MLP neurons of a small language model. Each row is named by its layer, matrix (gate and up: input weights) and neuron, and shows model dimensions 128-255. Each number is 128 + 32 x the weight over its row's rms, rounded and kept within 0 to 255. Numbers have three digits each. A neuron's up and down rows have the sign that makes its largest values positive.
A block is one neuron, or neurons of one layer that tend to fire together. After each block is what it responds to, as a language model described it from the Wikipedia text at the highest values.

L3.gate16:124111133135131071106183160122148072161180127145129134153098158094081191078104055145148127114244135131101113101106149113109144109165105136115108114163155153146125068164160196142142124057074078117123104171161150115107096157147085124147124111048107155119128162085101103133129132158144087164162163159162136122108078161102121166110131112092136106060184147098147152093134157123132151106198
L3.up16:210086139161120121045142098086118123116165043116134151242166151133178152149139137130133087156166126090108144181125117117146104106078151177160163168100166131102068086092109140159062140099146128123090156171127127142092103124134108094148140155128097061108128114184136120095124148139185116141064124163163126148102162123087144158144113128113145123158098067096137093068129142140089099097122
L3.gate67:174103067132140091140072141137147211156160139159141138093129109047132145131154171124115080120137158146138148087131161104171128114082210156090183084146180152194117101193188114130161152154147123168072098130121111147133098117111082129156130085137144189126092106106091132125141140123139114126143117205112052202128140088051118125114149069196129147159124137136132090147156099205154140089143
L3.up67:175166125139107164121101136179116089113136144102163152108172105124169193092105101114119127116156172123062143142094148119142158125142154215128153102129114175117114178182137127147148118133138123154099113131156134109122129131169150124190162112133135148127109092129100131146156123153110158121100141171218111165127115131120189106119132155138173185163190141097127084154207160206140093093127
L3.gate120:159080092115117138129103154158219122147203133140138104150128118053143105132164130122111162078133162145143123136121128092155117147084197131118161143121172146162096113087135122148109090139109110158076158167172149111100099162130184139109131054116114147120137142082109160152102173129131128075103133154160113166095199118129148133160115194134157107066149127117150131099095089226056100104166
L3.up120:180074129138127143151084148145202089159139107121172144174136131039110082140154088127128147150130172129140176118169136102146163156135167138141163149163148174192097111101129091148130125180135143152126178110160164128099090083110179104125141060112134152148149185091088177156092189164103142113095154176147124181122157103139146119123140098102149106094094126167146138110114112171101101104177
L3.gate128:134123167164114106115117117150137129031101109161064158101181115129148138102061130118098167125180148138134119109154123129040132108090161122146138108117179119175135126149124117091125131146126129198124129144044132102158184205127113120209127130121088126123164151145114076136069091134114207163154082114118172123122118125112154167153090126070161134113106133101151141103075155137120097149126
L3.up128:196113171117139152102070128105149149112168126175123164114145086079120105126144148191155076149162138110134144120158126151110142066145126168212200119161115148139122135148130148124102139110127115217137125083099152099132120147108093097142100117148118089130159157116064104156183109128101151144124193177114091118116123095115121199058098093155098134111108143077151116127129106146083100076086
L3.gate218:187147106089149126114092114123206109088101115100177130090155074076095099094167134121153143152147111081135105082141118072114153140079103146094141107163146170169123173175109115129104100116103091198143155057137115170138100194098115084186107124111084132148163137137098125124109144142090134112143192178139115137121106100087158176098141121138089087134112094125109099119184148134150146071100
L3.up218:149127099101125185075140134131115136197142076172138153140153098114203153124202117116109124159129117167078095125149164087168120127122161131160089158097166149098130130135119153174103151127112111155112135142104151098120121138135148118111194143111157111124120146173092200196164156158109124141093112175120153103091097112095118099133121148167104095181138099099127165129112081117078113133129
L3.gate396:153156108168144139120107117132111120154106174114093118116139093134045117147117104112121181139196155137162140095132159108183129144092089127094123027123103162133140086114080131187109080124136057128115174198131087112124173135078105117089089046130089072112147126123126139147124108154122109063201072141134097136118089195074119150091072144141107124141095078062143136128096128120121110151111
L3.up396:203155058164115147168117109144133142164138144112102139139127028123082125173109119086100146145226147173158129105115143140143115153150134127117107051135160182138120093126094100142128129143149094126135189187143113132106149114064101121121042102120072087089127112139101158170077114129093087093169108113137086177146092123089108105121109128122096129156022107080131163211119108077128107111085
L3.gate397:174121125108148119078045073120136081134138154162106153168143142155132100104155137140120164099079138098125199169093117094214131101129110170151174079079143173123154168122164115131052115158125125088111101191111144176160110123148200182103111133170131080116137119082117188140134083102131156101072108199152091111110143118117097109093127056151098130150120106127109106147170102165119122154128
L3.up397:142115150133105094113084144165198173157161166090118143142088104127154148106184172113155127162144132125085123177163164069152112138066181198135114124101160144152135123179142082150156146122141114158088120141096124146098126095129148033175081107125067131100099190116102174156039117100109160113155133109158111141104189121146126055170116160187117195100134153121117126111149142143105157089174
L3.gate423:123088077169099168140128128122125107135117130106148134184125156174126166127137172142116151139097088048081106177084113133119114167098134159118151136083190159134117111166148082157080146118126111137118142166080096118085094114111164129139149126188079110139087088166187100129128078137163142164103147168077130100083061073100155124208087114185153125107186109082144176110115101168129160152130
L3.up423:182155076172129137135096117071110142095177139121185061141134116164147137077139144153211177088166138120150161140092127162133118079073115163136105130162164143154092101123204135141124204166090101095141104065143123135157116119082108134089130146113098141125055172133101149114117143079115098206053122118185088131140192146130150065097124165166072145138183128131102130110103099117138068150148
L3.gate442:117127090126103226139119157138137118187073174186191137119157052139095137137166164163132127111108134089150112105136183090122124105164070123078105181127108200139128125112130135167130114165057097120125073134134141098094131067162147144157092132127146145092187138105114103084152128134106116145112107176066146153085136150118124195073117125144107151089132068115134142129105049157100156121125
L3.up442:118069119152096148135178154137124121157170191132102149073013132102100171145153085130145155101097113151096061176076112076069116096176119161089140159133140138123105162152117131162130138171108143115107097166143167106129108101156136201114096057107135140118164127130090143078128158146101154130116172145116107160081103123155114113170130108163118126056131131116124185136120114130084123082140
L3.gate444:140174138224146133133127157141124138156119127131122114078131147180071184121102135120175150144090122144122119076165133141209145182137092122183142080091117081146151122144137113164159092111157141156124111096137123154080136165094093159053088096165167140169101168129137086117104030146129122123225129117123143103163173164163083132078156112135176190138112124107123144179143091122145175142129
L3.up444:135104173116128091150125097126146175116093172120074074138127120133076033151124168131170119125199090085189166138139156155073178060128123127155127104153063094118114117145091145150164065117090129181153124101126101144139108156116101130132125143142061112187166158135103074189144122204144106152133153097147167147066146194150131168065142091137147149139101096134070107125141084103142177103057
L3.gate451:147095155117202125142103130090145116113147089104108112127123153138133123177177121103135080137198096193132174100161152134066172112128100095148105069142090117125175088180108123134116119116094105142190120185119096128126124164142092085204160072097148140138115122110094106153193122121222153153131119125178103168121042117126119111160117151096157080156168134123125123135118132091136164089135
L3.up451:077094113142154130106083160080083127130075112165144189140131099184112129122151148114130164156139110149116130077102174142166137121102107070160058073125065083101123080120111119110147120072110111149152125141153118129154158170111064136139179130132167103129118131120158146152092098135143089166202144128159172145119128133132097058130143162160129128108184088080143128127131147131138197132177
L3.gate543:168126151119127156059138197120119137118165139116066163133129132162116142122135123125092159099089177128155126160145131131128136163103127160126146133118166183124113145130097119116134169140171124100033130124160097157156147029116149185140102132151163127116105104177156115139057105133114104120124100174173099086116213121137093042176165129143061158129140119105135156171108136129196164113138
L3.up543:155122144142141141108112145162110085105086111047094159100126125148133101122123132086124173104168118107155212121089200092140124177084132115135131105094145084121122061135106162076082169081162104109125156221138149102193120117144153118225087094102147096110075125166153116129102125087120170135091068162201140149122118137099167076159094101116108127143160121147165137208083141135129157130196
L3.gate603:181146096127118120147135106165198118137149099120134151199134104142171110142110106160086120122088148170143090086116157170112030170090118126171135110141131114064119151164167166135103150185125108156125138129184142110151153086156141098199114087152106128114125138164145119129195075098127096172158162128105149070110104127142117122130167146171123109110088119124150156129143116123102139087107
L3.up603:144129071129136152117043111164159134131179118098166129164176144103094171148134122093104096117136156081081116073116142157136094128162127102154139128114159146195136105174139130126139093150130093120068135128101123117110089152126137133141076152118120066145116109187108135104136168159063092126117221147162110110155143075087092158113093131108111127078063136153071137135115085087130117081151
L3.gate620:167089114120128059105131137116141157168126135136134090087085109161145149067094088103128094105099124116125110158123107132162216160082146154073169136179131101126095147135170076189145172112122125084164131096123146124119130214118087136083082113071145159085159115116138160162110123059154179131104146109182088103181141137104118142128165082146059150129141135122123132130073155156131130136133
L3.up620:159133146171174073123119138097175091150148115096200116084083141149113180165092114092127109116166128148086131106112111147138096119146139100110079092090139128095095081188154150160096110151119127145125117155094101139159157202128177161145111130140108075105112091153139115125123114114155162157198187159143114137125143136162113123090150127121167136099149155175134118156081111193143107048152
L3.gate636:118100134130118159152134163106093140126123187122096180146146109122142191145107094119144132094171046150136107091131167164137138137122093157099073071084120191118150118112119170167078149166159074142080105170109150085121128123096125112105127126129126111139108152103123108080150093135112123080165092196093100208127107130143154167086128108090144110229161164106145159138108122131159092109068
L3.up636:101082142118106153111094162041107179119119142118134169140151099117111161138091074112175114136181091136117142056171134180190149147120092147107118078110113165173117099138133120163078157160162096170105112120127108136170086133085108141094141106131142091117103150129148127112159095150122125067185133169099116173146130168131162142073181113067134154195141177120143158155116120142161062128102
L3.gate671:174127116122122162113135122144146180044198104071125121137106145139130144109107199088109116079110136137113097122120133183175138106082148158125168121078178137134102116109160150142141064138107105156127158135142104122104118184114196134080123113166088073113142121133140112143103076098122097098067133182180164087135163062132067113159129132090092189098183127132115091143135143099130045121139
L3.up671:207063117200158079116140149181156100176224144133128106114118121145153169072120124144124153089134119084124143167168125139153127150148153129069169115134185169183108101108040074171154134177156102095173129130111125128119129136202086165096150128144130112122107189146141157139159134103169111173134142141110052095097192084148073172100100103170112088097124107105140134123122060125123131104142
Responds to: Start of proper names. First word or word-piece opening a capitalized proper name or title, mostly The (The Tonight Show, The Observer), also An-, For-, South.

L4.gate600:073133131135150120116124165098052093105113111180100155146157087103162158133143116112140119137101106133089094136110159082105108150137111085068103163101149192108151157132137120191083124146126119185086120226137084143150150148145168105141124125191148101112156083148101139151156103118150148162124103063108186120145144168126120104163172192141150123059117070111143153157129173064091164121154
L4.up600:094082121147136154157167124060110162151111152125111117077091120140084132141188117137122112144137156091156115088113187081064178067113176105110169095141138092104124142099129153156099155088113129110162130103077149113115090101156102089096144096146192094119140166042044095133076180120143082141145137134121108117110099166136122107150174067151131080104111191145124143166068163138113150086129
Responds to: Closing parenthesis or quote. Closing parentheses ending a bracketed gloss, birth year or pronunciation, e.g. (born 1998), (/sl/), (DST), plus closing quotes and occasional word-final pieces.

L3.gate15:146143147094165151121137132112091092159119159109073164114100132139125170134182149154111151142148104066092109142150150089126172154215128113120193084143071113154117126128134152128130127079136105149147143181106130129175133158098080121123160074155211157143131075155075095167157149116105162107158091166083132089134098154111155134163133139160132131141115080168115138117130185058197100156130
L3.up15:132145158106117155146210141188112099070150103059067141116108095109126146079130145052121106055158205100075064135090131138141108086120096114077134141076123138145181099158151110114179114151088114153088107152126154159075156129141168102132119141128135154183126126143152090125124094123074138130118141147161162104151132109117126098158129116138094112127162144101126157157141134093143168097126
L3.gate25:109093120109120086144200147172139121152121178143095118093134157091121092146139134075189109114114116123157130159043117117114137138117127134211115111113125117175123118178100131140132195149123117127145118153124098089211124142092124131168090101141142091169160161130132111101095145158089139134114159108135151134126122135109105117151127139105099142125107057185120131162077165189137138164229
L3.up25:069136111104120141105098138140104116161096129155148124167185091162164121121160145156108094208090137133145139142124160095151085125062119143144160128187146138129095110104088072139089147176105149158140137125164147128188152098187063095163156158129113107114179179175162122179165175158139194185117144088134156107127117104125138108149158113246157138131125119111151109082120115179101180100147
L3.gate37:139139111115128113142140095163144053119102135114055147101098145139069112157145067052115104138119104141181137107138100120156094137141183194120139101094117103145117112107134123103157109104142096138100148195115180112078110128099160140184070118126149122138118138071167145132142137101112081127111075131208145094151136147148196169131087137103109053115110081141125106129076169116161119044142
L3.up37:057139082094139130167139083166165136078172109129108129120124108129127147153106108068112106192152180118102102117147135113118077168144173121132150128126148134147102153121106100084148122124144098141098160180150128169109081101159155140173176117161114098166146106096182107186068133119139171081147128115174168144159156134134169142141143165155146107116135129093121154130109168081152152083129
L3.gate109:127086152121122062131181130146125076117087126140127078064137136093099119126083101106149187159180121083129095153149185147103166161072101147151128098181110092081103104159128089150163181142123092191122119129130101121144141110085117102126073101109106139163140142120104112118068127162179130117138143125203126108106177146112153090109104175135164120088185137122143060176130189118125183139137
L3.up109:136164082115142115139160153180134109131158115080152069144099116124118119109107092109110157135200072154104118158129081140098076133148102196112179120154098077134088175147119114107167155118155080124135143125084117143124111047120142057131107130102147124124164112130105171147095148142096110104125129137172115079136138143134155088122058088135080080157133122143129087162226169070128123172105
L3.gate161:177138113076101100094124105153195067098156142120149173130113146112157113107174122126125068129117154126165128134156124107058167146178145181129151180090084141162125171171120165098179121172128136113179141132122101106159060173136156064160198123100126185137138140075104137120111143135140166121105123077073169099183084112098142170153151143089142106127131133126114167161168147135164087176101
L3.up161:100175102195101160164109124108137091166092136122118122120127121127151160143145078086133116109099138110162111084113132091083074181118116127078110133068118114068163135137168159161169020115101114139105116134061118140129082098148120128186161096138117107115157123040137142139160127073160171122109062098123152104174112114122168095179132169091166166137162076088099170118099148109131138105104
L3.gate199:145148080151142142155158094176141144136087153132056135118129176042150117158140145112129149142163098155163160133151145139133185140149120150071120141123148145167167140120121117137136087116133132153136154169076164106114100132162153080186142105165158129127123149099114132131096183089099104103109104150093110059121083045088167151172118125104121121170186139143145172169154107077126077146139
L3.up199:123137133131160102140122132121119073117107140182147134127093140141122106120199112181123178119086074153195111123124178122142078158103105094116134062112141113139182111088124157151107074140091204129162100190161158071142098137116152170133133142117145142149157169118156129095126107088125021167092100173108207125161149106096097177160155206184142123085101051178145154079144056130112145141161
L3.gate259:107090109151183089133147167147113121144128097131168138079122062103158101139154096085148129167125165134092142090163185107149131131093083109063138093188141133099126138132098157142169149087129142143129151080103169128125147128132148119113159144092101119116164125162092159126086141155151150108188140122089175104131079134129107126162129105147123111076087132079135143130180145113106180178132
L3.up259:155096105168135075176185114126106098166155095161120083089102105160092152036054070202141125140193112103087143156098084119094151080145094138050158098179080136151142123119172128159124156132100125058178146136135167165162183204156054170111096135144151184166118091087113116107141095118160135190115125191118092125105106094108099149149150104131146125106130166089140117114097189109127096072145
L3.gate288:127120104182153081216105100148121170151140133141126170094159177127146097134166128121135173180106135099114122160094147175110139099092175124144099135099089093131212071128107130116077110168182142083082147129081111117120162097172142099077104174224157103109092135152119127190120148164195153136066166161152137102113105098186103154175109101144103058074119117111106118123125139134120118128136
L3.up288:072155109098099086151162140137139165110181109127126108152090111087133185089114093086127080106081133108088101124097188139131106158088132118100132179126145154134176137132203102110142147166102125120105170113120150130120115143182132170125121167115094195129136143096127099138169051121153074147159116076078153131173123142089097146157204165127175164085145138119139126138106098072154163100180
L3.gate328:140150088098156081161106129141129105152149151100110153152156159149135103110206137198065120113153100156136131090092121103091132067191112125150109151122109199133162087170122123185099103042066110131170162187118180092146127101132075105097177150113109048094212120165128166140183151083121157147123133124098145048139146123157164133137109114143128131194129103091140110150110145174142140167080
L3.up328:139101107156140081086190119102129154157162085103142130150124115203176186094117098130063144102107084081067115126143219147144097169103157117067177100092139131143096106146109139149178199145143089089068124116113157113104071134143163143117142078113075063117126147142135163165126108144156161173125150076120124097196157125134162128191161177124134141066171129096135123079107174114152148161123
L3.gate337:087125090095142090133105105149105135094101156114169067108104150173082120101130130089136113152128138125138120118086161162133126130103145145039123129135066113127150093123129129152170169150125127100174135154155106164116193114129118093111144152114099097120185139126148198123065139144096067146162152082089093031085106101115125142097127128128173107096130167155144112145167120087124135104122
L3.up337:107140114148174134136214138072177092109207170101130106124099138158135171151134147113130137143098151140125087202121179111102049107143118156126127067114123119128158106113100108133086150144111132132143161103153132051129143084147106111108141130149112077124175126111113087094129127137078116149134135158124100130144123140129186090122123141141176096152171112090146154151086102087137116116083
L3.gate373:122134140146137103207099142199091113105103196078147136120091156150086114130110128129118145165109098073171113128170091098131124138128166152142144115099162082173169138164110167131144134114177098133155178109067191110121091126093108110125090126148099128128119108166132152171186147112147144130123082122116207080156105142098176155189164112112130137134089070126110180178076235106137100143130
L3.up373:136158106122103105135135142162104146101175120112153121117115068094154133091128077084117089112126129130106163122137059132082133154146164058159117164139172119132166108147142145137126138176097097171122125179057199154154057126077108111104138021127169172124130098169140164174141112126088185137154116109110138127121148104101185139108151116114115087139157107140123149131071156151180121117097
L3.gate507:101125135123124021143151127138116081123098147139160160088103148159093137090033126062132160129079168145151112122149062167133142123131075116091068126151103105111155052132096164091151092195153107109134111144138174101168115123078138115126150122111169142126115186105185141129102143105147150135067141136121172112071120157126184203072092155102147086132133093128087096211092142138150099117120
L3.up507:191153161109104085112129134155123092172168105094111158176118068144135140083124096117169081149144126127128142123096128098116122171085106124107197120148146119135099114161149167131148165099084079187120102146131174118157105160138156063147140132114159124134194121108101116123116156138126195162155156061141160087151139150069146171108098142155170120062150111109129129145122132137107129096139
L3.gate571:139101104147126105126143106150127110075125119082139131073086111079148092143121156094205191102136080150167193120128117141116137143170138120126095174143141065131170133191184105143190164144118101103125120151086089110201136136147129103175146081172150140161151140132106138165092104168120124110119174118132139112086101091097115161096153160094172067075156149125132150215200128091162099089136
L3.up571:153124139139105111193140146082091119174079101157125101076156123114110121092068104129104095120084140107149182122089125149110118197143150055133088160092091180094134126118219164131166112158106137159102109162066147142141130164100145136056163091125144074136121118117149114096124106121201141160178048095088119139162176131102119142102107182085165108086130072103127099116087186149169162131111
L3.gate598:071156075094120143174187117206106116159121137115114113103107134024090145136197179069150134106054135139134066110148105057141096178138077137112098159137102114121105177098173112154040102106111163154190056159121089138139112112067103070110117173093136147120138103108132165119119146129161133100095164176145127079108148163154128159121123136129145124148093142145138077083092084069146130124147
L3.up598:098135059090123131176144122208113095181119125113125108084127143084099118137172170110174114126045146130117098100137078089138104176141073156104121170112054127169078184108165138140042108097130169149171075164102102142126083125048131115125122177106112141110159114105167162129147182120179137114034138148113114078122086151121138167157105147092130116166095146137114066085105102069165116144104
L3.gate635:117115050173114181215172136140159077100165113138058088095119156111130100140129188085141117076134116137124094105095089121079129184117137150094125153131139136172153079114102114149076130133129150131155112132135121098130082112178199162168126120137143075131118126105148150091124141112129137179113181048125140134164124169126121153188139150113116075113135162198174154167071121151139142109139
L3.up635:101191163136134077115192133158135111160121069142079096088123117110180143105120131081140099169058129135128066138148118146149124149129082125108154137135075042151060111121105166115129116110090148137161090131111124141088109191142140091178121126107175108093154158103133143090124109110162177118103056131158140086162056113146114130181116177128177137110161120100090124131169149119116169106178
L3.gate663:129133133136135103121164100109053114139158125137132161108154093192084172115117155143096197109108153109218121113081161124117092161090179089118155138094134184124161101105150191127123043112095063103190089178112107127100193126141130089159112123130155091162129136124189116146123115134087102121183111113165119123104140151114127105136096141089123158105168091104168124058103071134162102156147
L3.up663:068139107111105108144167096159142106100202150081070104167158108135154155103063167138111117099133105080096135100076112137057118132095129124085164102112054133165213106181097150162143103114114061106107120178115101155158117118154123152126166101146131099159095162148126158160102157079140108151142112076098099134142140140126134157162144180147111120073115128095086153115095139093161188157125
Responds to: Closing delimiters after names. Closing quotation marks and parentheses right after a name, code or gloss, as in "Corvette", (CEST), (1.0 ha); also colons and semicolons ending a clause.

L7.gate111:126125167065107127146177136132137161113152142202117131176105135148137151141120080147155180161100166118144138171060130162144153170120135096154095058114090114092125104134122158150140138103100174131108156183178050138122103104113064123131115177067182071106169129113118172093125081112170123130107100130165097111099102093132070179143117139103144135107105100071141115125091079149169120097130
L7.up111:117092130145101104200141142153112102192181126155150086141152092116167045146142116174158082129133157142094135166126118076104141106144199134104114116070090155168151088179169170163106094111161155124166186079127114118065117143115119117095185135102159068105147128100104200160178100182144144159147122182140129168145116113160073136124108113063108112126127118144139159147078187128142087128079
L7.gate149:133160159154147150110148160117048096128108191122105118096113159117107113178113156147089092146087120112116090151116126182130156098114078116109113177165134154106146123128108140156137128108159118138080083144127138103216126085066116117031091107134147051142134137166103084123130125150129190133067092127186123103130132084139144150113117182156155152109154072152142122124082156128099096124072
L7.up149:102167173120129158072122054215100154134112147087150112053162069169144119199119103097121146145127102151136113172142146114094164079100114133098079154135125163109154155113118077113166095168114091136172092095148107044098163151110041139177105123127090115178133083125118100172135137124152194088155124186127163111136155156092102112146087039101110154133078087113130120155182124140144100158094
L7.gate258:122121106142161098148136107072138128118116124132080140138121165100111115161053123133131116143111138119128111099152130172151053152179092106128170130143104181129165083132164109168117092124107121181142144167116130136115057125053157167198117133139138072149099184153145173117111094159165114133118172114153078081109136199100143111144175101149144167150175185140151132208144103126160121115134
L7.up258:130141086122101117135150165161107095108146097098065177102134145110176112140144100208106175151139103106150105149132128135167126116069158045145063111145108176107176126148111126094102140110152098125123135135129153160174131071189109086138138154157136127113155133181158113213095067129160147154094140124166176141113108126140137140137137096141112142131130124171136152172184140219084154061110
L7.gate295:117094116114127127154135160116091173110136174110115107155090096129182103135139171100126082143183025167111099161095120057104151156083158131096175159207115173119156144128088123133154145125106110166112133171149138135156185166139150094059083110180141094127160152123115098151147105131150157180176133181122080185094187184106143163120098116128111167182014079127122132069151069143205109082124
L7.up295:167109196109111143116124077067109132117146135169197098159127121092122090062198163179161148084136139238121087145134111113109117065226149108126099138102194146090168123125135176157126063109144106140120150158134126123130110131137085100132101131097121127041124094183118054160143103088155120096130155164122114152085129091144120130089112115136127129098101117130115157178084097169077100135117
Responds to: One, and word completions. Mostly the word one (sometimes two) as quantifier or pronoun, as in one of, one another, one year; also predictable second halves of split words or set phrases: bro-ther, politic-ian, as well.

L7.gate120:111066072132157128089067118118115155139110140146145159168178134069151194149098138137130104174155095108087108099110122082147142152088143148068148133175217116123103128099097190099115162113137138168097124099083110126104109132137149127118111084183106093156116148146143117133098183123137080143141063135107076126138099093101166119070129141144165075114085079149156098155116089138153143107094
L7.up120:071106074087135163122099080148140121116160110163076136108067119156053105116105196109149121119068174099112084196088152141098092087132127161071130158088179145095138095131170121158116107096112101118137150160096193064089151127109133167157155159138129076120103155155118184170074047113186132127086136121127103109118122104089081125146128059122171162137148118124128094104123138132090144126153
L7.gate201:145081110140145134157115161110091173164112138152084096104195103151113117179133082161148161123148153151049104130130094105154138177113138133099187118165179139152109154063190129178123180140115106194154129151168107124079095150091091155138134104135101057113119112170148102109152117161156214157112077121105150146134120148122144150178137097173104213099151090203129091059126150147182183139102
L7.up201:171122108176138179142136157154173143120143098121113134204090141098096126159084101140121071146127087092126145067119130141069139120128097117158109143113128126122090181196126100127145079101150128191079151144111089141064112161151096166112129179137095087101175129057148172099125190149106064198143126170136155145119088150120107091117139091131137121136023120115100126133114138117104107137074
L7.gate274:090063116140201173115115194064123155176115154118063147125101112143120177175155141100065057060137189126090140137046140072123146108119117193092100099157148084152143150085116103131147104121185149154139145161124124090143135125136072145135112131146129152124090126134144169157087155153123155098100095146116101088113108061149115182106121155091142145119108126178139092138118134070153134097116
L7.up274:079096049118133143128063156166139074100099150104122167102128144064098174119125094080098136135085139133138173136152176131170140113114121137105163054166212149174160117120127105123152112056120068139068130152170156130158143080161136112124088169169131091161140154130144162079144182144147168135135130150125148130093090119080160122164135117128116110115114091112089137135069122159139072127173
L7.gate647:110089178141106133085176107103107139129140132129075122126165144121107184156144163165099150153115152178140107152070160116110142145161112101140119110226139101090115136120077152113104165108160060093071112111137129118153181117124109148096149150152104087177184132140142201084134131168111178114082076192111099179063050167109146081134135146170120162112128096135138111136077125137115137174162
L7.up647:105139125120136120161136158090189199130077124124104131106096124152119108143055123093142093150075073152146099086115158112130140114101148116168095162134126136159157156154099052185104140153202141121142124066094138129148096179122124102207159134110147087148135138173118134131108181153096176140110137093127155144106127147092076081141112141105130086176078093189116092139140185118096137125137
Responds to: Unit and word-fragment continuations. Continuation pieces after a short fragment, mostly unit pieces in infoboxes and climate tables (the 2 of km^2, m of mm), plus abbreviation periods and mid-word pieces (Mr., D|ied, New D|el|hi).

L4.gate652:133116092154138129099132123135132109204159134127161099145092137124150138122156118119143151126186125101122097148134123122106199158116124121111203145121118114121076144123113161204140134114129055114129109155106112125140096113163095094085103035120136121100168123127102131111074104147152112144138134178105088087040133147072172167058088102173159147139125122150126138084111160116131119111176
L4.up652:156116093167123136092094127133136107196151118109161108170127104117164137113127105137128103149188065085097135125117167091091165172110143106143225099144142120128078133096093187163113142133131090097143121141114122157145134088144105120075118063102105124064162107156083157140097090120157123161176115178110104080095105119117178142068060080162111132145122105133097139089103162164155139157157
Responds to: Article after prepositions. Mainly "the" or "The" right after a preposition (in, on, from, under), opening a title or noun phrase: "on the opening day", "in The NASA"; also "==" heading ends and word-ending pieces (m-ural, First-born).